Weights of a small transformer language model.
Size: MLP 960 GELU, 6.35M parameters.
Architecture: LayerNorm before each block, no position embeddings, biases.
MLP neurons of a small language model. Each row is named by its layer, matrix (up: input weights) and neuron, and shows model dimensions 0-159. Each number is 128 + 32 x the weight over its row's rms, rounded and kept within 0 to 255. Numbers have three digits each.
A block is one neuron, or neurons of one layer that tend to fire together. After each block is what it responds to, as a language model described it from the Wikipedia text at the highest values.

L13.up91:090052137138141076154138094058125076139145176091115120137154150113161099193096143113068086109184133111135096142188188128096128114130145137180163138106168108087130128063096112123152180107104077175115120206115163101107161152150117142139164118125123152131132133082128116175141184121131137177108109179125143109125195108212102107085129091080154133183114128093114145059120105139093136130117101130109119107113093169132182131135215125159122118115146109147153119120104176199114105172134145
L13.up360:067124126112089187153161060078102123119120153095138164155141196174160150144133109114170111100183107113081145123071144064105151086168133149166100168049140160104122105120090175134084107089118085102183118141143096086105177079122137086097156066162132078156142136116160126140143162114134142138136184112117093113122137108137146143090131073106144163153128153111154173100127079080151114112097161106128141200139106098103105117193145168132104152113143121137111135173195138178149149173202163
L13.up420:107116153129158120124184132112166180150113146083148086139182105139117174143138083133131116132203102040152105155121054136155130197122126162133116117131108111067081106099074151132155110146106087159132147178160162155111142090119128145116155115134135078119143103193188172156108137135120144145124150141117158108155065129074126185149078148055095144155131126138105114076101132153101170117077097163096104081128071168148128180108093182156161112087129112068140088076151152136140141167124064
L13.up654:120153107173123112080122104095084124080109071119127091134097198141255135163100091133120124106136166079136134110133146121131095087158094101148083101161110155083134101082132122187116109128102149122074110165125126131123164165122127057088155113121190118081107188109131094157139152157109048126129098133173097118140163122167148090134139106091102077106079162170221161110137127110171119104104144149156095093144085124059191126132123147134163146059118119146118132156168120148128158134135129
L13.up668:093127128114163110134114123094175088131110169120102110150065127120124120156110101168112083124174122161094146082109116141160071157127175064159150112137136113108095128104136128097102117102070080147118100139131163117143131068130201147136120075172166116087081184117101151105113108091150124198073143119121184113114135144185142101106075117137152090108141126096140090070079085159141128127150140160121148181139136144074153160107148206168046105101096119126093122177169153153096142106230156
L13.up672:171077123095135149116136007099142131112123149150059097113180091181086070164118189100140150139141164116146077071076173164134121110179172107141140154156088104116131108074117214171105157108100203135165159137160141150146151108204148128126120069126116085141104132116139110170133124127104090180141070122124161110120140179126143109169121106103179111108083115157167143133103098113101076147110157132080125108107136146127145115150104100141138135133062110091096127155156082126168140114172134
L13.up779:139102140138156144143210124102111084074147100164130093151174031142157163195065115134107111163181108145188158136153128151133166174147157126112169167120080165134152135079093115093122145146094114106111147175103174148153181083097156082128102136163103069166190110120093117151094161128091150160089090080112118141125180135083176124082085076096133165145120139119145123138162074053103151116136129147140107132155149132133171107104111138158114099091118133158120095198086179164118132109156126
L13.up937:116124084109142093149229102162113126178147174123135106160127177103110142155157112120089142114144071112170142088153139149126145099150163188113187129120111101098169101112117098156154157119101122098107219166122160158117120129120150101212077063121111107092131128116126106166108141135136158144166110120096056126129167113144128101113132075082178106069150112153126120110101079138150082106065142161154140102092137150112140069158126175166144071099100197102132170150065075181138144146134105
Responds to: Word-final pieces and commas that close a phrase just before the sentence continues, mostly commas before and/which/but/participles (economy, endorsing), -ly adverb endings before verbs (strongly condemns), and surname initials after first names in tables.

L13.up194:129184126097100168136128151093141123131166115121151094119088147127160101086129147108088158145123122101107164045090089162082154155124073159096180107129073138066153137083154135078097155172105114078093160209136101100172133082187120162115107112140131158107121131120156125144112144119104123166028174127147148109123124093077095136068118108118102162124146097052110192149172097107151155166092107141167136072151073134153183127132100149132167088158115164130133095144184117132082100164138153
L13.up435:156133073152065133118131142104137120119113113161150148126179122073181102247179210105191109175120092106139075154120111101174137121146124114156068095139097071136102139128112156086160165138104107117117171156161156066104123107135176138082080129135067101089148128156111082177085154179106112114136157114145138143129155118132148105117133124112158126153164113140139192183121098080102070142155116098155166152103157155098137103112142145109146141177092198141130093195115074148134109123139096
L13.up457:180150184139129121158124129124115139141157121126164136078116161102150097155063120076142176099119088146088121132144128136125174159111138131143178099106180106058150143160090135123074104083107110118109155083111154096119190133116100178076107133100180153096175148110152131084096138120124182109119143119148165129111147044127121148189124089152119100131092179097172128106154158073117193108084138140175132092115112179168131138147070179129136162138136127058189183159177111156125095104184192
L13.up458:134075166088152160175135111100128218134179107133117115146168173138107149155123153112076124145173140122143132096146115083095112134128093144157124177128101124107091089107080103122077114104121071165162145196110132204079061047155120132078114069094082136117125143127134153142127105117148071162091136178149187088179166126149136121153159062101140103142105174188168125121153143121127103143139106135135127163125141207081079120181081138098125162083124154103097151143086106153170129138140123
L13.up707:124108128103096083101169140195129141096162152103069176183137128180080122174114129197124155159145043095185185117121095116117114083138093106113125057124154124063178147143114069181108162103105143120078162139149122136147080095151147079110111091123157140116124183072152147145186083097099108137146116099118081180130135149149116045111126176091113144189152089115146134136141132090137143129153121103167115168152111133114150138078151163153121163090193099144091101159095131128166092111123126
L13.up738:160110141115121186160161168157101112124134095157087101131156126099157110172140160188112118085109110157174181136162091154149101100135104112119127214140104120123103168066040097179156145130078091147106156092103179122115130148179166149121185099133110098108155107083119112125071120157100144125118115131171133088107145121179104172083234071091128125122169159107152176188155078120098126147124128140155078131153088164142152087151081167095100105135091102141067115132101157135126119103105165
L13.up864:160156147153145152127138064104115109075098145108161106147115200125100173206182162100095108128140128105137085120139219090115132123130129140111152155132073172115115133163081137206117133117150124096148123154144155177113089145128096084099087130115137111096170135084127102135107110139137147206118150163129151123074152074148160190118122163073131118084184123087153147156130125162073099131138093131123137132105091175086110127191100132201102153105066176142127105165108154100135109097046161
L13.up954:156106136160151060142150103149158068094117133114149106130153151109164093165141153144086096115189122118146089136135117147130165125129082159188160074039070153095144195125126150151182073154125070081124138172101091131161107076116077141053149122105184105137120149155089123093119150129158119158118127069132124077092084112145093086083138100081109124157113139077125133099082127108174100077127175050117130146132150142125167132133135119137154148164097156076122131186107156076122105176167131
Responds to: Subject pronouns starting a new clause after a conjunction or relative word, like which he, when he, that it, and clause-ending commas.

L4.up188:080138165160187139165088104146168113109171076131077094132166155101142117171158123120122053131135097127136115129171091142150153100156105112161094114173066118166131105106106047094134120105123152147126139141112175138106154161105180085068176137079164130112129121156163137149063145069122117122166125111156089036100130139157088136121108156118092157130125103056106144148200154134121161127154108125132020138166102083100126148134088161136140124166157171154099119139106101128082076165087133
Responds to: Final piece of -ly adverbs split mid-word (originall-y, usuall-y, current-ly), and word-internal "t" pieces such as pro-t-ect, impor-t-ant, cap-t-uring.

L13.up126:107093095080128126127145070174175149135107100170140081175152122148113060109122132183126131094117114094080131149077170085149122092144105085170216160201201148202140070044182136125104112083092065108139094146115082126146166091126144169150122152105120170148090100170149152145093134172111132114109157112152126091149112087143170111140087117135142169103158137114117162120137120077087122138111076177164161151153090154085129113154181131156141107124110118160134138180107148110115083130152139
L13.up240:131104125151126139126119108148158156111123154098102091142147192133133057144107127157099188110074112128117108143137133103089079137159100149104110142159110142148049113104051208180130121161178085155160153190173153087135152065133142104116114111168097103146145131136147154130115087135119094117116091173123118100147100073108098112082160132168103136130084170106165101153165118090069138165156127179132041046178119110059118141111139178161201154148164156112115078159115149113140135144126144
L13.up541:098121155111095124095143198137119097145107168096099085164154123121081168117185139130090148128110145140081160171137144089131149077150149117169142146144125197119085099128061102083082088149119106138091146124115121121176107087182162167107135075137193120152093124105111168164140129132129098089087112145138135116166147113144174142121150098158130178150083124159108151156142157101102097149112149144113124083247147156070128130189128027095135111157121114100136046188116120091097120156103125
L13.up566:147145116065106154105157105166118105172176151156139132090093216125099121139088180179098159107149132127072156181148090128153151090118087088087188118104082095073137136133074116146152111129131151083101128167123103159132110128091119101125105099142151112082131137168109074197121092092133128168089126109149226184096151160105159071153081118172131092099129094162131123154183131142117077100123127148117096094144103147075102076109141168148138137124157119147185147203115173142133141095156092
L13.up605:105105137134108164171130181144122078137161142135099096114149185141101070131180059140077101166141120133139101136167092121146145119122083127134088134137145125096141110081104081118096120185065068167165136123136087091084121093128124109128146080164177160162098171133108150141080093201130172150157137098137072062136103159107131139162130084076158183100097175142113136157097146146111121057121166193137093135123083146131113084171200114144178127111148152090125157197157114128127109109159182
L13.up627:102065166129128187147081126139179126128151102103161057160136093127136093131181166105159110127117133074125134112082145075167156138067131132129135147141106141104086124066124137107128110117130106123123130235118127146144100060186149113113177135133129106055107163185074162108121176128083132117099119121154093123126142100098118140129128128147129189085037105123140110063118142163059125119156169137151107086166113164103112124166143176151121147065133107113135139173062130132162173191134105
L13.up855:096156107114117199186129143109119136109136172167135109137113139104167102149136163108165121148179120129111093135144092134142139139088090158150138183154089076119116117157106159160137102099134105089121113134111096081156134109142100087146145163082180151078151055153165069072130109110149123173101135149133114147165122131070110118139101114160134053138079128045169072081109125043147094092172113175179113152175160138144101122134139101143162174091086109115180192169193172163108136137096143
L13.up898:120180093093098119139163112116154083165162075074184091103114125107066108151182127123144112139162114112141141111135128170182140121130082082194116137126110114103055086156107157134114111138071092131130100128130134152107184085118156083140179142117166152207153116095155105087124104165109111186097100109120089134090121118097152056106124072093137132184109134134147139132166106053192144101088193146081082128188132070105127127113178176109104176119132158142142110145094117129137093154165151
Responds to: Function words introducing a complement right after a verb or noun, mostly to, also for, of, as, by: moved to, asked him to, such as.

L6.up72:124165099142142144160135122141146171088132166104158127087139159131140106127126111186119156077079145100112106147163145082146112147073117130145182098074158114058146127070090171163173144056124136115128108154086199119106169146092123109144142080172134151132100097185134160164142103122191119128150083110112126133094146111109127107147142134091148174136152135110139072131180157056142119083119130128129133077155153124100146173184138191071150057225174143196107126121113122125186094137162127
L6.up113:137134132153130084210093128102151131133102076081101146123163191101112137123170137152096182155152102097107083136145129115130154125135104126130105073111137108147098143101133106176130178150135101125107137112080162140172108126170105162173135010114140097071177114101103077117130131075066099096104157159102121118137199123137098104124155101153127175118105113158091118124138086126204103138158062166166141090127101191133148156173075137142094169178117185179100136106175155122149085170129143
L6.up134:187129134111148144110163117089079186101106102120130049085107099152082167152115168108126147143089101156092159140125083125118101184152089108140146101179112186127122166113163098098103107131139156105105111106100178081176221110168083106164117111133131107112050188156136158157145088128168132155170128085087121149130101128144092146142136154109074115087133095091112085085149138156097123126121137183130098121066082125063159097166107126071173155140137177126115091163114135063080149131162130
L6.up138:164083183134153191156111128093151131127156163117130102125103110137103138164122190083111084113109046159108144148164102138111186169136135076123133138094189112122116094159121092114135139136129146098134100113136177143147130104160142156097078152129163158095080158087170104121179099115159225161154123124101102145087181170100130037116112128147164072085125129149112153130196103144123098148127100138127077137168152143103083104125144197125179090130136138076169120092121176140146150211167103
L6.up226:157133151120105101124163092112168139050110118119178133078141133168128110133204191106044160126133038149116224122050144147129154146188112138099134118152080123134111175089137103084120104111165126165150113127048137126062159152174119082095113145098173128114099141132107145194131127158096099103102120104147149113120120116169097138129094125154094143153141086111125160092150171163138125150175106085141120129126104108073136163134122141181085142123074113181136134114157187128192123115129087
L6.up331:190154128156161122178167091123016125129229166114155117104097166151071101162104120115091157114089144125153110108130115114176103162145148133115131130153114191114173111056092129133157095123127127091140139096087136137139126155170155117180094128099159100127079098117172122196109170167107117095129159104169137143103190107163154147142080059127147029120117121149164132102130049062119107158139114132141111177173116150119130126139121153116089154151141088116140127166093100142107175123131142
L6.up476:117122123068132153154109103155139163102119104092181147146123129139100137171133151154070126120096160109159107134159114097138118115143081076203088119091147120108124112134143124201182161105193078130178095134130134125111178159086197097111089154141186084094124094126136142154143124122093160124110082112179139113096140128164175069112107120120089096142121169064199153142150164159128066145092134117115166124152106107051121124118099133122117112109067093099133152177225125176156188102149095
L6.up810:119104162131121155160142152123091143165172126194203123115155155121105182148214124111169121105085114135160123105092100126179091118078075108132099102090136141062111103110150136158129116067142094142110144132111181109142126136159116092110171085135189165163074143135160133177128160063148083069184110112119171146082180131158110090136104138086087142133157127153135083095157156134124134160160111155165158091088138183086139124103130048117162139135076178161150188109121103159159182159124133
Responds to: Subject pronouns and relative pronouns just before their verb, often ending a split word, such as he, she, it, they, who, which.

L4.up550:158116195196176072115086109129109130190095161093142156079114161138081194106161147154146099160150158182106131091099127106154163091164170134104125124135148055061178154141148088161119090118159145142122094128114123123167153116198154149092079074118104106037038135075134125174151081152161158091094158138096088099096138123159129100124156112120120125131147100162151117105151122172152128135126085136113091134129097173124145102111122150141092140127088073175070137110119158159077141145157120
Responds to: Final piece of a sentence-opening pronoun referring back to the previous subject, mostly the t of It and e of He; also which, this, they.

L4.up90:131153082131156117141123112161142051130135125178179097126176130097171128109157099136121126110089131103104129151018043072086086143157134090121149152143157132166100096137150159151103169110114179176137154139163130157182129097129112189098141140139138138122114046147156167133084140099091121110172150064083160138134114154169106139111106178169086158114093160124113158174159095109232128146115137151142104076077095119121147140106082093115165102103104104103107136119159139158152092102127068
Responds to: Thousands-separator commas in numeric tables (55,54,640; 536,917), "x"/"ex" fragments after E (Existed, Exhibition), and "to"/"an" after verbs (promoted to, can).

L4.up898:080133155084144163142124073125155113105123129167187124151123133110115111123088134220115132130179111069152094154119161197138121156158115100140079106107133145142085148136137122084159091154117159172129104178125113134136154180096077160127188101162120140119138059058134133112154099092084131140105126102138146095206171124160164151095086135164080152165152105200143087139150087096130163066079094197134158116154117157105110087144112162119122201093154152091122073133118093104129099107082140
Responds to: The word to right after a verb, either as a destination (moved to, fled to, switched production to) or an infinitive (wanted to, designed to, failed to); weak scattered mid-word fragments too.

L6.up4:083010199094176152139050145124123188162158079089111178118130114099171135093160131117053142165140141173101137153124110136120156171113103137085142159129071121111117117107145140144112128120162142127170074168109164118120153085105132157123114106120091187147151084129144067180111138091136140089152146097115159118145101112117126116105087091089145146170141149116133107143141144071147161095136112118148120137155124101021179084129169161075168087095143172129155129179136154182125107132172116
L6.up117:135101149024128083123121116100084101122055112133170144119131110154121169109134092101140158052139070131181124111149137133152086171182136061147121116123160095058148186158116111105106073123136144110153151113153132123124133099127080109145121123129176161080109100190128121161096162110098118099135137050127137194110092112146104106087107116147107128136106185077161113113125177114136112092122096129181133134105159110100122097190190087142156117115168149139152193112160159133150104189189180
L6.up181:078096157134123136099106083094155067117167182167171138149100139115178123130090189117136117104117125155169206141145107134112122144116139134145127158124121049111113064080148141148156137141132063078141103132108150107144113077171134137184075134149193111101165155121098128108103088177142193164091126157147145174198101156117096163117138092076119170149056153097148155110132141179154161182178142056160096165133096082161122143113141149100140130091111120101131103140062147109172152107142163
L6.up293:204097087121076231138131109122067156066119143104144131110088085129153140114130137192114148096078143113091166175150132138118151094120150158080112100155109169098157100097117114117128125161114111105154094169135147122139209129040111137154119109121105089111134163139148149088097131047191159097106160115166191108132141114097159074118150137118070090160103143059079107125103157068164175158158076142153139153145161157140107135108144144141159130085150151158134155151109178132157132143111164
L6.up359:103106071138062098159085066051101153189126161132155115074138138130124154173089136169071156133110127119120156139148090119056155113104156127141144112155113104130167122181087129158126079091143076095130168138126110086097190168197098140176132073088109162109125122128129102104161112140137148162116090105149096107138106142072115050111173145113188137148117162134190118142138110092159158147139148157156182119116152106126136055140127106086135100112090105066199141094123098176159134147150165
L6.up436:117075145112093150119098107122140107132102131104135140114124092158147103071042122120083066117231112125129124183153063136103171139131175155157102115082146149113165150129144163156049191124138097166130107136149172074170182091108137098128104110126173154138090170133115098182119161110121153162181114096114155153098127149132078116095089083099143160129139100135151156173167170167074108149114086109216131088132160093145190165145106175138115108163108130124147170142116111123145154143149183
L6.up569:111082126069076165031185112098083151155106172123090125099124109109091143218079087157108098162137097158129129159139090157065141174111094162113133155091120138101076095156112143175113117096170110134172109154202188173125131108109153101124175137100196118164098115117128117113140125106101180103160157091166111102100057080084143115157134118109155118109109084112116140178145111068148143094095118119131136108107096132110193101154135115105153169129182097138137100140106153120161182134169154
L6.up858:139114127147128132114128089076097145065130097126206056186083130149140151125132157172121133109178117086175135121162119122171161172111134108167138096121140043118155169140141129158067132135139130112077182116116177155198144182123082148133114120130124114118121183133170129164107126130076150195077151149121140153135097124193131088120090119039178076134111120140165158118131106167077161100148123059185138194086167119091115121083152145127122151125135147102126074169125126118173147145135138
Responds to: Commas right after a noun phrase, opening an appositive, list item, relative clause or date continuation, e.g. "party, who", "Europe, North".

L6.up47:120114112128087093111058007040151161058160130089172138139179143130117088128124075200124165117162121103129142114123130088167117113152099119147048113156126120122114160149154115140175150153145104175159134152134140141153103113122149156126125171117142155151162161157118210139157097154140120156121086127151103093121162154165089177221118159113115129146154075114112084136150103088107121124066082145089133158151157152106183089132137088121134086132090098113129196127155153108112107168145121
L6.up67:029106139210156163120120134143112133147171129139136145097137155079085132151171163102124069112123158134122160132134184080191135094117166171089111127168137106111048126126116148130206159133117084110134067154105132140123138149134124148099112089144178061125112094142128134067178101172112127122127117093199110095161141118133096148083123117113142135116113138186076172176090156176158089118132087102121113141168099162155203126142141155156169087065095117113145126099091123172093081160150133
L6.up147:089136084086068176158078137095130121110161073102134133153141100139128107144152167156118132101153140158141154101134150088176101116208186155058067150114115168151154132128106078197114065110108157191134151158128126140128100114108141140132156103142105099129153073097153161134147078151138134125101132181095096113079177092100163110135137101097178157136159074111122149062162089166177171146070129129145142136095116111213141133073121175144191095103114129086107103093157092105093100101148104
L6.up169:113096150143099150136111107145140091118207141146120106142103164087130171139144117162108152154164185098164154019109148138100063142163131147104114114142145166148111157108107113089159132118102153141095117089129136167127187074097133125106095117149128126142108130071162128121111195104183207122116114157110101126143102161129142178083119132137068064129145163227109063122204173136120091095105151076104083154146089140130133116112146140134103153164198146073135150147165141089106172113104145
L6.up365:111132110083084113164108125172160130087146121089148089119139116159129141151120089107108110117168072141115114073123047134156062117159150087093163229152184144161106089158120137118109145102106086157174135109142125165165162100185082173133110067122139131150114131112076136116108111153220111153113123162124096081126113130074194086142159046195095143133177170137186147104146121132134108096067078115179105147124097150106187114120123107124140164093105108152120137130127126099119095134150098
L6.up609:109108179169130126150158201086142179148128146120154112165114136189109098125094125218098089101124179130090109102140092136157154076187199071144159106184148163100149081097111098101140097087156125122148057110092163108170148140157071114099162091166087130120128073150170092156096130076178150149130153100193082088117089092168121112174114126099096122152141090131173125107089085129144112146118117146135146121177137166135155139085106096104123125123191122110109165087143107080131095109105168
L6.up710:138122094118147120130099120129125122103154159162129077072116120117093099180128164121130201142156063138164094092108087067150134164145113122058089106156110136050082016105118123140164104175100088104143163130106115155150102141158175148132160134138121122122103091076096129104082122116139139176172078095095132194137147135161111140115162137203073151128131140148191141164099092065114090173139149148124130105155139077144121158155094129087091121174175122145186119191117138148127114176153132
L6.up934:117140132163153162097140113082104115120142145154129099109121135123156109160125102162133167119115109189065111103182147168155093136149174101089107071152083175084096042108056082146168125153105117148074198150088087139154150088171069117117086123107092135150106098129142152136104158167173093073125113180141108166165122149057126135124133107141144084156091156141151118114105086128164072101136111121124157152145117165146148168127111147061101165135130126085188143101156141183139063104187186
Responds to: Final pieces of words split into subword tokens, strongest on subordinating conjunctions opening clauses (Althoug-h, Whil-e, Wh-en, if), also auxiliaries and verbs like be-en, h-as, obtain-ed.

L13.up105:103166114113075129139097119129125113128141124100127145137159148115141132215173166122140172123130071094166106127141132078137153172163069100170131096124176066117103137134113090170169108129133156174071072069058101128166163189160124133137195110142143042137112137121134114132121156123151119129134137108121123125135174123164131144115154189113156115102082136125137161088057104084125071165148128124086098180132141160126190102095111195114147134225111132123122107147125131131207120107073167
L13.up302:106099086104105132169141121136133129091100146123126101144151147157175101131122126111117129129171094129100132153158076157135151153115161142164124098117143156111137107134112121139130186110140134205109153084134167082155136113105121138142135114158107170096202140042137090032079194135096070135156094122155111119109131104097113157111112082070109090150123139161148091144121211162090092153130149110145141118105076200102151147034115046163110126136182150086109118145072143109159112089143058
L13.up486:123130115094135078137093153125121117114182150089171128173255101198093107140134133080096080154094135150096083113119139165111193162154126167170128145124075137160142116108137175163166094170135132099120107141134101150123172079114119126134131148110130069141131104144134133162068106136070124130179109122078109083117207125138146120144103155122150098182127107081151101130131160071153189153158153203116142155135138152142117070098119117127182110176078108068116094106183126101115113140089126
L13.up590:072151060065081146190128176107149155141093121132116119137097159168089076145165171127130142108141134092156106086125092147103147081103119055130148139124139144146127095160116154148136091137132196123165075123097102134121208132070134134171124116118125136154095125142143141143108162172104084136114126143083113119094141070151132162166114200113056087116174086133156158138132174083116087181172130135140104167094069125125114141103134181126166145128103103043115115148075143057148136164183104
L13.up648:157142151133156197142122081104135154088082156147116151120167168079132087086214142112169118143151137175123083130167150063105178182087074121123109170141146162131147130140161169128088121118081153083184118132121137081119169123106165157125125128126106137124128138110146068158090123118079150144117156071149105108057182147158108125092150112110123127166154076060176178089090144083115098183113120128123199088112077188091130148139106136130091163105080116115123098110148179163100104097087151
L13.up914:152166102080103145118120065159121127133109105177171134125144169149134188145207125084128091171143135121154105087104120142105168159175093119104101156119136173111143083145136142174140127150143092094145131099163059132138167090121180135097128048176069056140128127146126078083112120160161117204116083124139176136100145218137134183092087164153132129111066151135156145150126074159166189089108149133079107131145132143087094166128106090101153108137137172123125093095089164091109132096112107
L13.up929:165120100075124123132093130100113154078145103137188044163101129112149152124155071144104158143164133098124178140152125064116121147139135127097069159092135159180193126153176122092090126074140093082104192134133202169165194132128164111110135091138103078080114092128150116166104122149145158152136084146143124173151068129113126118161106191078087084109097111136143187110084080109109100131132147122147173122103192117095176158061145155111123132184158178174123126153160117154107114113155133
L13.up942:099155103117117194123130120120164043115150162138132128153194175129160126141161084148140145147151122129086089044107099113114163163110096104152117141079109091160120091126148148175172093168134139149120126072128129123117092055129127138108111152158128089134164091147123138155113150132191073135165042151171144159165086093178217109128115136114135133160137172111151132125168121073106100104087117136136134165148196158120131138160094119104142061153119111121083070129044083119099088097165136
Responds to: Thousands commas and decimal points inside numbers, mostly vote counts and statistics in tables, such as 18,594 and 65.8; also digits and month-name pieces before a date.